Part of a small language model's weights.
Size: 9 layers, width 640, 72.7M parameters.
MLP neurons of a small language model. Each row is named by its layer, matrix (gate and up: input weights; down: output weights) and neuron, and shows model dimensions 16-79. Each number is 200 + 30 x the weight over its row's rms, rounded and kept within 0 to 999. A neuron's up and down rows have the sign that makes its largest values positive.
After each neuron's rows, "fires in" lists the words (lower case) most often at its 100 highest values on Wikipedia text that the model never trained on.

L2.gate155,227,197,190,110,209,179,203,184,178,179,248,184,148,221,228,229,231,208,212,140,193,189,248,219,189,179,185,246,211,187,96,154,216,200,188,173,203,188,174,155,172,206,195,209,237,216,232,160,193,173,145,200,207,174,234,179,196,192,230,220,226,174,200,213
L2.up155,193,218,219,180,217,190,211,217,160,161,271,189,143,241,210,236,230,176,241,231,249,229,203,215,239,194,195,292,220,141,162,219,150,189,226,200,192,174,182,201,183,252,181,166,249,286,202,187,236,222,202,207,212,215,202,232,210,188,259,194,231,211,245,260
L2.down155,227,214,228,174,170,216,170,216,177,222,168,251,222,235,135,241,165,189,189,215,228,183,160,182,211,199,201,123,231,220,232,194,222,201,160,255,226,160,223,221,265,208,185,191,192,167,185,167,199,159,197,184,194,181,183,215,186,197,173,189,157,182,137,189
fires in: "are", "is", "becomes"

L6.gate1369,213,196,191,209,257,217,163,185,168,207,196,236,230,194,201,217,167,194,215,246,202,186,177,188,180,235,229,180,219,164,214,154,245,209,217,238,200,175,218,195,219,200,189,165,185,218,153,173,150,186,207,209,202,172,174,227,175,235,159,210,203,189,144,238
L6.up1369,241,184,194,243,203,213,187,191,222,156,159,228,228,238,201,181,198,226,189,217,185,197,183,175,259,251,182,209,241,206,194,278,161,197,150,197,202,205,169,135,206,219,222,192,178,181,195,191,227,153,263,211,165,243,204,153,160,170,187,150,116,194,208,205
L6.down1369,147,208,167,152,190,222,203,231,178,197,174,227,232,200,171,212,221,181,173,183,212,168,207,261,238,208,176,194,184,204,237,117,221,225,202,182,191,235,240,217,227,153,189,202,217,240,253,285,178,193,179,221,188,170,208,215,192,255,160,178,192,233,190,263
fires in: "a"

L2.gate205,236,188,231,188,158,234,206,249,158,241,239,214,224,220,162,133,173,198,157,208,210,169,168,156,119,193,170,148,169,166,184,209,166,221,181,164,145,187,283,218,220,224,223,220,239,190,212,169,225,233,212,152,214,196,173,271,154,200,139,205,187,161,113,187
L2.up205,207,155,225,177,167,215,216,242,266,225,229,177,238,163,142,163,152,198,261,256,221,172,202,155,143,249,179,200,174,195,196,220,161,262,179,214,204,199,202,225,218,217,223,230,194,223,210,239,217,220,216,205,186,218,156,244,231,290,192,232,163,219,167,200
L2.down205,195,211,194,210,262,211,250,202,176,184,228,243,198,184,195,212,235,193,169,146,184,205,210,153,209,184,202,227,212,204,186,261,174,159,188,189,199,181,164,183,201,196,216,201,208,247,178,228,203,248,173,160,214,188,219,224,214,152,204,194,265,227,191,218
fires in: "new", "test", "testing", "andhra"

L6.gate266,188,187,190,222,181,189,175,215,187,174,155,225,222,194,164,164,212,220,219,161,241,240,198,263,170,217,165,199,229,304,202,204,161,237,167,165,211,158,187,225,225,208,254,218,192,196,134,243,238,198,145,234,226,189,213,181,213,157,231,201,213,248,244,230
L6.up266,237,168,190,192,205,207,264,214,199,165,169,181,221,254,180,149,212,198,197,188,196,212,220,172,232,190,187,175,161,242,216,211,227,181,209,204,177,185,205,117,214,211,179,142,219,155,196,228,180,197,186,201,189,253,191,235,186,195,201,201,225,214,180,229
L6.down266,237,207,240,178,215,206,217,233,183,245,186,180,170,168,184,184,244,208,227,208,164,175,172,214,195,228,150,192,198,201,212,178,248,271,215,149,251,254,170,133,170,153,177,170,208,201,200,204,226,177,190,186,207,205,219,237,137,274,193,148,188,152,228,166
fires in: "at", "by", "under", "before"

L6.gate447,184,215,194,235,186,201,210,217,222,172,181,223,212,154,194,145,192,179,171,235,194,213,191,165,217,209,134,228,173,232,148,187,175,127,210,211,205,205,168,207,228,251,211,176,214,154,105,210,146,231,178,185,160,161,214,177,158,238,180,130,220,131,198,197
L6.up447,199,207,181,144,201,212,179,197,193,273,177,229,230,162,199,245,159,195,174,235,167,167,151,214,158,133,169,189,183,223,155,214,191,235,219,208,139,204,178,187,176,270,233,189,212,180,179,170,178,230,206,130,191,216,177,256,209,207,181,199,207,224,180,195
L6.down447,207,179,220,226,195,189,173,167,212,141,239,205,214,201,195,225,229,181,172,199,231,140,241,140,209,249,180,196,174,175,214,167,211,202,225,184,209,190,209,235,183,186,187,219,223,178,198,188,211,202,196,250,183,239,178,160,207,172,214,258,199,259,209,213
fires in: "1", "2", "0", "on", "3"

L2.gate889,199,160,185,200,222,193,166,210,221,141,195,241,230,190,235,241,204,216,155,202,180,206,208,188,142,159,199,202,232,226,176,178,164,193,222,249,210,170,244,186,237,162,123,190,204,207,202,205,237,272,230,200,248,165,227,188,193,249,189,162,232,142,207,238
L2.up889,154,197,204,204,230,151,161,179,181,154,171,207,247,145,252,248,206,199,192,154,190,151,173,185,184,135,167,182,210,220,209,231,162,208,220,181,168,179,189,265,258,207,117,213,179,206,166,220,222,222,187,184,187,205,176,204,213,203,188,200,259,194,228,253
L2.down889,183,232,220,193,206,159,211,191,189,238,168,184,222,218,205,171,197,234,195,219,199,220,204,149,225,233,193,221,185,206,151,240,210,159,200,146,214,126,202,201,135,179,217,211,220,234,248,174,201,199,162,221,206,250,203,243,262,152,221,210,198,241,177,139
fires in: "public", "roman", "national", "human", "christian", "urban"

L6.gate371,198,208,198,201,198,206,179,180,218,214,231,209,184,223,191,203,200,147,218,221,157,257,145,199,188,173,199,198,198,182,195,178,235,126,205,190,162,214,205,168,183,133,208,226,229,211,198,210,213,160,192,177,174,200,130,172,217,227,185,187,217,202,172,210
L6.up371,165,187,227,201,189,158,160,160,233,195,212,216,183,243,208,173,236,175,225,161,214,195,186,110,217,183,176,220,204,203,243,201,210,189,161,203,238,218,195,203,171,145,166,193,172,225,201,219,184,223,227,229,153,199,170,186,179,159,225,155,140,126,205,240
L6.down371,192,209,222,192,211,242,270,190,196,155,239,210,246,194,190,174,207,191,262,185,286,228,175,166,171,192,185,178,161,156,190,182,211,219,267,205,178,227,195,214,186,270,222,159,210,210,254,191,246,190,193,183,190,173,202,225,209,197,162,160,198,157,181,169
fires in: "as"

L2.gate1282,180,257,237,175,160,228,204,162,179,197,223,155,198,215,185,225,182,186,165,256,168,201,164,213,219,124,171,152,175,211,184,180,128,174,169,263,186,140,231,208,197,188,242,185,208,163,158,254,198,224,203,186,165,194,175,196,207,213,231,164,224,209,205,155
L2.up1282,169,182,169,218,198,173,178,193,220,179,263,151,137,176,171,229,179,133,259,254,140,185,195,210,136,165,180,166,193,191,174,257,211,188,169,219,180,173,213,253,191,206,255,178,178,196,207,196,192,242,198,272,198,198,172,170,230,208,203,204,263,209,263,225
L2.down1282,179,164,212,180,177,218,210,203,195,196,171,254,206,183,225,211,170,243,173,158,189,249,227,212,184,258,207,188,176,249,210,201,195,201,205,181,216,202,182,187,213,195,202,207,225,266,200,207,160,201,220,178,196,136,198,191,204,212,195,224,181,224,144,231
fires in: "university", "17"

L6.gate1368,199,179,192,192,148,176,206,210,208,170,238,242,219,235,176,110,219,173,196,167,151,218,190,212,220,209,170,240,167,191,238,227,173,200,196,223,228,218,208,188,220,247,204,180,184,208,141,210,220,204,206,217,229,211,201,214,192,200,184,200,185,154,197,171
L6.up1368,199,173,236,150,151,187,162,208,185,194,194,232,204,228,206,194,239,216,174,229,202,221,201,167,163,259,164,224,223,207,210,193,233,203,185,235,189,171,227,192,238,170,136,184,225,194,198,186,201,231,226,234,273,149,159,173,202,180,238,219,196,227,240,150
L6.down1368,233,186,175,197,187,208,210,198,241,206,172,171,210,218,153,150,226,193,210,170,187,208,168,238,203,163,118,218,161,232,196,274,190,176,216,175,244,232,220,186,194,233,192,182,214,160,195,192,180,213,174,165,186,223,246,229,162,208,203,191,167,189,216,196
fires in: "for", "by", "after", "before"

L6.gate1632,243,152,146,191,203,189,238,217,206,198,224,231,230,163,164,144,211,194,229,201,159,202,192,212,207,184,206,208,202,161,215,231,210,217,150,225,172,175,223,273,154,236,202,235,218,244,146,228,248,170,180,217,165,189,209,191,169,178,231,181,234,230,177,180
L6.up1632,203,182,210,197,229,243,183,259,223,245,230,159,195,216,172,210,195,236,236,171,175,238,207,149,232,212,174,194,248,201,159,185,163,246,238,173,179,196,192,175,222,202,198,184,166,246,197,202,131,154,149,178,208,232,176,227,204,203,302,166,210,207,134,238
L6.down1632,204,167,175,257,203,223,173,207,271,170,218,237,205,211,209,217,197,184,236,223,197,202,249,234,223,232,194,222,231,234,192,150,205,210,193,180,165,198,179,193,169,249,221,161,187,163,173,161,174,218,196,231,193,244,248,156,196,223,170,195,181,232,131,248
fires in: "not", "only", "no", "just"

L2.gate934,189,228,199,209,244,173,221,217,189,189,195,209,229,218,189,167,172,242,153,238,166,246,232,233,184,242,215,151,183,207,156,174,214,198,211,225,253,137,199,197,268,194,145,244,239,178,130,192,233,197,158,182,193,207,204,195,147,150,173,178,156,186,175,230
L2.up934,152,189,185,256,213,197,249,199,206,191,172,204,203,184,166,212,180,199,168,255,245,237,180,206,218,245,211,189,206,174,201,189,198,157,140,168,209,206,163,180,206,246,138,247,210,146,171,190,229,192,170,189,240,192,202,241,161,243,221,177,199,220,140,213
L2.down934,173,196,241,181,245,188,205,239,233,236,188,229,164,193,178,175,143,173,224,184,190,236,182,176,184,202,227,196,168,169,187,278,170,172,157,210,184,223,143,210,188,253,192,189,213,190,166,210,204,206,210,190,219,205,182,207,160,232,185,224,186,197,193,181
fires in: "use", "used", "using", "fired"

L2.gate1289,205,222,155,197,244,212,195,220,201,208,182,186,237,219,159,231,221,177,211,256,205,231,223,229,166,223,188,162,231,213,228,215,195,224,282,180,226,195,187,215,190,194,143,249,185,185,170,205,251,241,196,181,174,197,182,215,192,196,199,173,216,187,199,228
L2.up1289,200,278,209,172,223,175,148,207,230,220,237,216,145,164,214,214,232,208,135,138,218,185,225,226,201,218,253,166,170,205,166,201,235,182,238,176,245,197,207,229,183,236,177,175,203,89,235,194,206,222,180,156,151,182,199,172,182,173,124,165,201,222,173,194
L2.down1289,169,177,207,203,201,202,206,175,215,199,155,174,220,222,155,169,199,203,231,190,214,227,214,206,241,177,185,197,210,231,190,216,177,215,232,196,167,210,189,222,202,198,178,177,188,253,242,174,199,200,258,244,172,204,199,148,234,157,213,170,186,129,186,252
fires in: "as", "like"

L2.gate1079,185,199,255,205,213,192,194,201,195,198,162,194,216,249,210,204,187,237,218,186,193,202,167,142,166,172,217,180,215,210,212,183,149,161,262,259,170,244,207,188,186,210,263,198,166,184,205,236,239,199,214,199,219,212,226,246,236,201,218,188,198,154,243,156
L2.up1079,230,193,149,197,193,205,187,171,240,245,154,149,134,228,204,195,193,260,217,224,205,166,204,256,200,164,199,171,212,223,230,159,249,215,168,199,229,285,205,192,170,183,273,230,184,179,172,244,247,213,176,199,200,158,246,184,184,206,209,293,208,205,249,206
L2.down1079,146,184,233,222,229,200,160,180,224,199,234,222,211,153,218,188,169,150,163,211,181,202,226,210,202,201,233,185,209,206,181,204,200,177,221,182,119,177,149,216,217,218,180,210,185,240,194,134,201,235,260,283,157,208,223,150,189,196,172,175,210,247,201,175
fires in: "states", "pexopsis", "republic", "university"

L6.gate242,205,220,173,126,154,237,229,188,175,193,213,184,224,206,181,209,223,200,146,226,201,200,164,198,247,189,223,197,185,215,261,205,253,212,220,232,217,240,175,226,209,232,206,178,217,165,154,193,177,161,168,175,201,272,163,208,205,216,190,204,211,160,201,179
L6.up242,237,232,211,186,244,221,209,150,141,175,214,194,234,229,180,205,176,227,183,224,216,219,201,165,203,190,179,239,228,137,178,164,203,224,213,200,191,207,208,191,217,171,164,152,131,161,178,184,222,247,213,238,233,226,241,149,135,173,204,180,179,174,223,203
L6.down242,220,232,244,169,218,206,182,192,194,218,159,178,208,200,206,179,157,154,222,234,191,190,213,240,241,203,136,235,175,220,234,156,238,196,201,194,196,215,161,204,181,150,150,196,189,171,160,196,203,238,177,204,147,245,219,197,232,149,225,165,222,187,229,192
fires in: "about", "than", "over", "almost", "approximately", "of"

L2.gate781,241,217,177,224,211,195,219,191,215,135,197,232,202,199,187,176,191,176,204,259,197,242,209,150,256,174,196,210,234,212,198,204,162,270,211,232,189,176,186,216,206,197,226,218,253,229,161,238,207,190,226,267,221,258,237,222,202,234,209,186,224,196,220,209
L2.up781,223,168,251,182,160,237,238,163,257,160,231,181,223,152,236,242,177,199,258,222,179,178,204,211,219,176,244,162,219,160,196,220,215,229,169,156,197,203,206,193,209,197,196,152,188,252,162,153,179,216,241,216,228,201,235,185,205,174,191,247,186,168,158,228
L2.down781,194,179,234,209,216,236,207,228,174,231,193,170,216,210,207,231,229,213,192,189,238,212,154,201,181,212,236,217,181,229,196,174,197,139,192,161,220,248,199,164,183,175,231,182,195,228,260,174,203,175,204,183,195,195,196,232,213,236,210,142,251,225,295,170
fires in: "west", "january", "where", "w"

L2.gate640,229,195,146,206,187,175,275,177,143,176,233,183,138,181,163,199,215,208,195,195,221,208,199,147,196,248,179,228,185,228,132,197,218,190,202,254,204,220,195,173,173,220,145,150,233,207,166,198,137,206,182,196,192,136,216,214,189,149,235,222,163,229,236,226
L2.up640,197,168,183,194,226,173,237,129,184,239,203,237,172,184,178,219,159,202,215,207,261,215,226,186,182,245,207,186,191,204,175,183,176,174,172,206,214,230,235,182,185,177,166,131,188,210,192,167,172,185,205,208,196,136,173,283,191,184,258,228,182,245,195,209
L2.down640,154,191,257,224,207,185,111,187,187,220,129,235,199,192,170,246,143,195,206,178,241,188,229,201,160,180,179,173,187,172,227,203,182,210,182,153,245,194,220,264,211,197,187,222,188,188,181,173,176,172,173,171,189,236,191,229,270,199,165,181,199,221,167,123
fires in: "former", "is", "video", "about", "are"

L2.gate1388,120,209,193,145,231,137,171,182,209,244,209,189,201,216,219,149,228,188,225,164,160,189,196,181,211,234,171,236,223,199,230,195,249,138,220,187,211,224,226,262,200,189,207,225,194,171,196,253,220,208,180,175,177,184,191,174,210,224,241,170,184,228,219,207
L2.up1388,206,254,234,147,242,198,163,190,163,222,176,155,195,217,205,254,230,221,252,179,195,266,152,235,215,253,212,171,219,225,169,198,214,201,179,216,176,219,222,200,231,229,226,180,178,193,212,192,231,191,176,207,197,177,189,189,211,257,252,179,178,258,284,238
L2.down1388,214,201,183,179,171,267,219,127,152,203,243,187,162,159,178,193,198,195,192,178,169,206,210,252,214,155,250,210,158,194,196,197,233,229,182,205,145,197,236,256,228,255,200,187,200,211,192,223,225,214,227,217,251,212,216,200,193,215,152,204,249,209,223,239
fires in: "under", "among", "behind", "along", "between"

L2.gate879,221,259,138,134,241,186,141,181,120,241,243,184,258,174,186,142,159,211,161,188,181,212,195,193,157,160,226,206,199,230,144,188,227,188,185,199,161,209,203,138,261,193,165,210,199,227,214,150,151,130,223,179,237,209,258,172,134,152,166,222,182,132,172,195
L2.up879,244,187,170,215,239,191,244,177,206,194,219,194,182,209,188,183,125,174,233,202,198,206,186,228,173,174,254,254,229,227,201,204,163,192,167,168,182,203,219,216,205,181,215,159,162,220,204,207,166,215,199,220,175,250,203,190,225,230,180,167,264,258,230,190
L2.down879,167,252,209,167,191,222,165,203,230,178,188,206,198,199,197,204,266,236,221,170,213,167,242,205,240,211,217,209,208,187,222,225,217,203,216,204,196,244,190,198,237,222,166,207,214,192,207,179,227,219,210,195,202,197,199,263,200,144,199,233,176,186,168,208
fires in: "early", "new", "office", "same", "order", "date"

L6.gate636,192,167,247,142,176,204,200,185,207,210,230,228,152,200,233,175,207,240,261,171,170,185,183,252,219,186,154,224,153,202,238,178,185,242,199,186,216,182,215,175,166,228,246,213,201,210,170,242,215,183,154,257,182,180,187,173,220,192,229,158,138,154,174,167
L6.up636,197,174,144,209,211,168,223,218,187,197,248,183,196,217,228,254,202,208,181,189,221,226,185,152,196,208,186,257,169,128,143,264,208,212,223,186,195,219,223,191,181,218,221,184,194,172,175,167,213,143,271,171,173,206,249,183,157,237,180,178,235,192,226,194
L6.down636,215,204,203,212,229,188,195,190,195,243,199,246,196,171,182,205,180,196,209,173,198,179,163,226,165,238,220,195,204,218,196,222,197,193,186,258,213,189,158,196,203,240,114,217,257,215,144,227,192,216,229,137,214,160,202,159,180,232,217,159,153,225,243,162
fires in: "i", "s", "like", "is", "re", "you"

L6.gate340,221,206,156,197,188,212,179,149,252,203,217,198,196,195,203,211,217,196,188,237,221,179,195,217,188,212,204,222,188,203,247,154,177,147,225,194,210,185,267,207,245,193,214,184,199,162,173,228,194,212,222,207,193,244,142,167,203,213,203,192,186,247,208,199
L6.up340,194,281,192,185,225,209,192,265,177,261,202,216,172,216,118,238,192,212,159,216,218,203,162,174,194,161,240,209,234,235,231,155,215,213,215,234,138,216,196,318,208,215,214,219,190,172,209,176,255,155,191,172,197,168,210,241,150,197,231,200,174,231,195,187
L6.down340,176,227,217,155,207,203,210,207,198,155,209,136,206,174,223,225,194,200,213,173,199,147,187,238,186,209,205,140,186,216,161,202,199,230,219,174,155,166,200,196,227,207,189,219,174,184,183,255,236,223,178,209,170,214,255,133,165,191,182,195,221,141,275,228
fires in: "5", "2", "4", "3", "just", "than"

L2.gate246,193,203,242,228,244,202,170,203,254,234,160,228,227,194,206,218,225,227,225,155,175,188,188,215,206,171,157,197,211,219,267,234,196,253,158,216,180,190,177,207,163,227,237,160,181,282,190,183,151,250,225,182,142,200,224,176,148,201,183,224,234,210,255,242
L2.up246,169,254,172,162,195,231,211,222,208,217,212,180,256,186,166,248,247,156,190,182,180,136,194,187,187,158,177,193,160,235,181,220,169,158,227,185,166,285,258,186,219,233,199,203,184,263,259,165,194,171,275,202,216,214,176,267,153,197,169,201,213,239,136,173
L2.down246,228,220,232,197,215,225,194,217,213,174,185,191,191,224,221,199,139,216,208,152,224,218,168,205,223,257,232,216,226,194,172,190,213,258,219,200,223,184,208,218,210,183,273,114,210,211,182,148,238,219,191,200,230,142,190,256,203,152,252,184,171,211,242,254
fires in: "also", "code", "score", "property", "king"

L6.gate490,254,211,155,159,190,193,190,211,185,209,218,159,242,141,189,219,215,189,186,187,148,182,113,159,187,144,186,163,218,201,152,216,189,240,186,267,206,193,228,237,204,214,201,201,209,199,182,176,182,231,215,150,224,172,231,224,149,215,212,223,259,203,190,219
L6.up490,152,192,248,202,211,224,251,175,191,212,210,263,182,198,176,158,179,246,168,171,195,241,173,205,205,194,214,222,267,166,218,206,177,238,199,198,195,245,164,207,216,231,183,159,247,205,191,222,193,246,192,194,230,173,196,160,183,232,175,94,208,200,243,232
L6.down490,213,162,192,181,224,272,234,221,238,172,240,145,181,181,200,210,215,192,201,187,149,173,211,218,199,163,215,144,207,186,202,209,200,130,176,176,160,153,212,187,174,183,163,228,213,190,190,183,215,154,212,190,149,200,176,211,193,184,163,344,182,200,194,192
fires in: "part", "end", "half", "to", "mid"

L6.gate65,200,158,194,255,160,255,185,194,202,188,172,184,230,176,165,222,190,143,208,225,239,222,219,156,148,222,193,226,177,168,216,146,213,234,201,155,245,250,203,206,230,210,193,197,230,230,191,202,182,225,223,208,185,214,230,219,188,229,157,195,212,194,220,247
L6.up65,191,119,210,204,203,216,202,209,190,128,204,211,188,191,224,247,165,225,165,217,229,176,252,213,198,231,206,215,171,214,161,208,224,244,185,155,187,163,207,215,217,206,171,161,219,211,243,196,202,205,236,193,167,196,160,217,139,210,221,189,221,207,202,194
L6.down65,223,221,248,210,195,244,181,251,160,191,216,142,195,156,206,224,128,209,291,162,192,150,170,176,210,181,172,191,199,144,199,182,186,199,186,160,196,264,233,187,156,239,186,223,237,267,150,177,183,211,188,225,206,206,192,251,184,151,197,181,210,173,167,196
fires in: "the", "this", "that"

L6.gate664,176,240,147,201,241,221,195,202,200,182,206,201,212,223,165,195,228,219,158,186,193,211,175,261,207,212,195,225,207,301,224,213,274,233,223,198,241,209,218,176,162,179,188,239,207,211,142,230,181,175,208,196,218,263,187,234,193,180,151,204,203,156,185,187
L6.up664,173,215,237,239,181,162,179,164,243,169,228,228,189,247,170,211,206,239,192,193,202,207,196,191,218,162,180,229,196,268,189,198,236,219,196,205,175,245,187,194,204,227,187,179,186,238,218,205,230,170,171,156,155,164,222,164,149,214,212,193,203,211,183,187
L6.down664,184,213,185,152,221,231,192,145,269,193,219,166,194,210,182,204,206,199,240,170,174,183,144,193,168,181,174,160,195,161,205,152,219,300,256,188,232,256,225,184,212,231,158,207,217,176,204,246,227,196,243,201,164,191,169,176,194,191,193,209,162,181,177,192
fires in: "became", "as", "appointed", "named", "to", "of"

L6.gate943,198,208,203,191,202,169,201,194,180,180,201,244,246,217,171,214,235,195,147,208,248,192,208,232,178,204,274,253,178,234,241,219,229,213,135,171,199,262,226,177,210,194,182,228,177,212,214,219,204,228,214,231,245,170,167,188,171,192,208,188,184,208,192,180
L6.up943,191,255,212,212,235,248,175,198,234,189,215,234,206,160,195,195,180,192,205,151,219,248,165,193,207,242,239,194,215,229,193,231,238,237,214,187,211,207,218,234,214,183,202,245,235,201,175,217,220,213,216,176,229,266,215,146,182,199,170,181,222,222,180,206
L6.down943,159,162,190,228,218,211,213,202,168,217,211,203,266,185,171,199,210,169,203,170,236,197,176,148,185,180,215,189,185,212,238,233,198,194,188,188,204,208,221,208,167,204,223,185,208,227,267,213,168,194,209,199,232,195,221,242,219,207,152,171,196,202,217,270
fires in: "it", "who", "the", "there", "as"

L6.gate233,182,209,199,182,243,227,199,230,192,146,172,247,179,201,142,189,237,194,190,180,148,236,180,194,232,211,253,188,180,181,198,230,233,241,234,172,212,199,162,241,191,201,240,178,180,236,163,203,213,196,206,218,187,171,222,149,199,198,120,170,135,205,216,256
L6.up233,211,197,172,204,261,180,199,190,235,147,227,226,192,235,165,145,293,184,208,203,187,229,207,140,161,198,230,225,183,214,186,182,201,198,181,212,207,192,192,170,131,188,174,227,205,183,205,208,138,251,166,243,177,241,207,200,222,185,186,193,241,171,186,210
L6.down233,208,220,211,230,222,144,196,211,176,164,236,207,237,260,186,197,174,188,227,186,182,220,194,149,178,175,192,243,178,184,208,196,202,208,240,187,166,253,186,182,236,226,206,185,194,248,215,222,231,186,194,176,223,191,169,172,189,192,277,214,216,223,193,197
fires in: "as"

L2.gate241,188,227,172,219,183,212,191,206,214,187,143,180,186,221,76,144,203,213,212,229,167,219,170,197,232,196,171,209,240,195,173,228,171,202,229,192,230,108,173,159,207,215,231,194,194,170,156,197,214,137,204,197,208,192,213,198,170,173,137,229,236,196,177,219
L2.up241,221,189,238,177,172,114,157,239,212,207,238,185,203,175,234,166,200,214,228,139,248,165,136,197,181,216,191,195,152,209,221,172,250,259,242,164,229,203,228,292,203,216,184,225,219,181,201,201,181,205,203,218,221,227,205,226,234,224,239,198,232,189,240,219
L2.down241,181,215,197,199,191,230,250,206,169,198,170,220,158,201,121,172,159,171,202,284,141,245,214,233,250,200,138,193,234,176,219,225,205,176,210,200,172,157,133,150,193,210,199,206,216,186,129,158,209,192,170,198,218,214,222,177,145,169,124,212,197,215,186,232
fires in: "final", "just", "only", "last", "first", "initial"

L2.gate250,236,205,188,185,238,194,203,111,148,207,196,223,244,199,151,198,182,224,214,262,218,205,200,191,183,184,176,193,158,203,205,179,188,251,181,150,228,142,269,200,181,183,240,195,188,171,180,171,213,136,184,186,252,203,202,228,227,222,246,241,196,146,177,224
L2.up250,215,216,129,168,245,247,191,122,175,254,199,235,224,165,168,232,198,200,193,272,228,181,210,163,194,191,214,179,158,237,206,209,170,213,154,141,198,213,221,188,187,196,167,241,144,204,217,198,163,152,167,187,220,178,164,189,222,271,264,227,219,185,182,268
L2.down250,173,194,140,249,189,229,190,213,215,220,238,210,155,195,205,212,230,203,207,155,159,166,171,229,127,185,240,228,222,188,164,170,234,155,242,191,189,233,183,233,212,198,195,189,198,267,221,211,189,246,229,184,199,205,202,146,207,199,225,197,191,235,194,308
fires in: "new", "united", "university"

L6.gate1138,172,165,145,181,198,200,247,217,201,224,197,227,229,253,219,232,228,185,236,209,197,258,212,191,202,168,238,182,215,227,212,206,214,235,213,182,258,193,200,145,220,223,151,166,213,192,227,214,196,200,182,187,165,214,176,178,220,227,208,216,207,216,240,206
L6.up1138,223,182,189,226,146,220,206,175,172,171,172,209,250,207,224,194,219,227,231,220,174,202,196,201,223,239,174,170,229,219,159,252,164,227,165,214,176,165,190,220,243,231,175,198,192,201,212,254,144,236,226,196,251,264,206,219,159,179,247,208,224,217,180,161
L6.down1138,178,211,212,197,157,186,176,195,280,212,195,181,204,215,203,203,187,182,230,161,153,216,201,210,186,206,181,202,193,224,240,150,202,236,193,193,206,241,239,148,223,236,215,232,202,209,199,235,222,218,157,185,185,235,176,173,165,188,189,218,167,204,189,226
fires in: "the"

L6.gate514,222,165,174,166,175,225,196,189,179,224,205,183,254,241,195,155,231,153,202,186,161,195,153,182,146,188,156,221,201,187,164,170,199,172,233,244,211,183,214,203,221,183,214,233,174,192,228,189,161,226,160,214,188,128,233,219,195,203,223,174,197,225,114,247
L6.up514,178,226,171,220,236,206,183,235,167,238,177,202,228,199,150,206,198,178,248,206,170,198,196,186,218,239,191,140,219,196,229,222,240,249,197,187,179,137,221,180,219,183,224,188,249,169,189,178,210,161,201,227,218,200,188,195,153,208,184,224,128,183,180,190
L6.down514,169,155,203,171,219,238,185,156,251,223,172,248,203,205,217,189,222,202,215,241,208,235,206,236,216,170,185,203,234,205,210,217,210,179,210,234,178,224,188,190,223,214,187,162,216,224,250,182,223,224,150,194,228,215,212,194,222,226,172,84,221,196,154,204
fires in: "a"

L2.gate939,210,224,235,202,236,210,245,219,166,235,142,210,194,208,161,218,186,195,241,167,186,164,215,224,202,218,265,191,215,185,143,195,226,195,256,177,200,202,210,196,209,204,225,175,217,175,202,260,199,221,179,179,213,206,248,191,198,173,237,185,200,201,213,194
L2.up939,185,171,203,227,206,178,270,235,219,245,177,132,194,188,183,191,189,228,213,205,210,186,207,216,228,197,179,127,194,150,134,199,167,216,233,186,126,207,202,191,210,201,249,172,217,220,196,213,194,229,178,178,210,165,292,184,179,203,252,190,184,188,185,254
L2.down939,221,197,203,187,149,215,212,208,207,210,188,136,203,180,210,174,226,166,174,215,214,201,283,174,219,244,168,161,231,171,204,164,173,186,207,169,192,240,165,174,233,187,185,190,183,213,183,226,192,211,198,183,229,184,188,156,189,219,175,172,256,166,198,192
fires in: "with", "by", "upload", "isbn", "under"

L6.gate670,216,198,178,178,196,164,188,224,198,170,240,167,230,211,248,209,184,113,193,224,210,239,244,199,229,174,248,226,245,225,170,177,173,151,252,179,236,178,249,188,219,239,148,214,206,187,183,193,179,218,162,244,199,212,158,234,219,210,155,192,167,202,207,192
L6.up670,275,217,216,206,151,185,230,193,181,201,263,194,152,183,140,172,154,169,244,214,192,209,197,161,182,224,196,199,203,239,208,212,226,189,209,199,214,230,209,213,196,198,175,203,163,219,156,214,160,214,173,164,220,197,160,172,155,212,204,162,211,155,214,216
L6.down670,187,164,173,213,143,213,188,223,222,213,183,194,184,218,213,237,205,210,205,163,174,198,210,171,139,176,240,199,229,169,210,219,193,202,207,194,234,201,197,182,223,179,186,247,205,247,207,280,170,194,159,188,218,155,230,245,227,231,208,242,201,224,218,274
fires in: "the"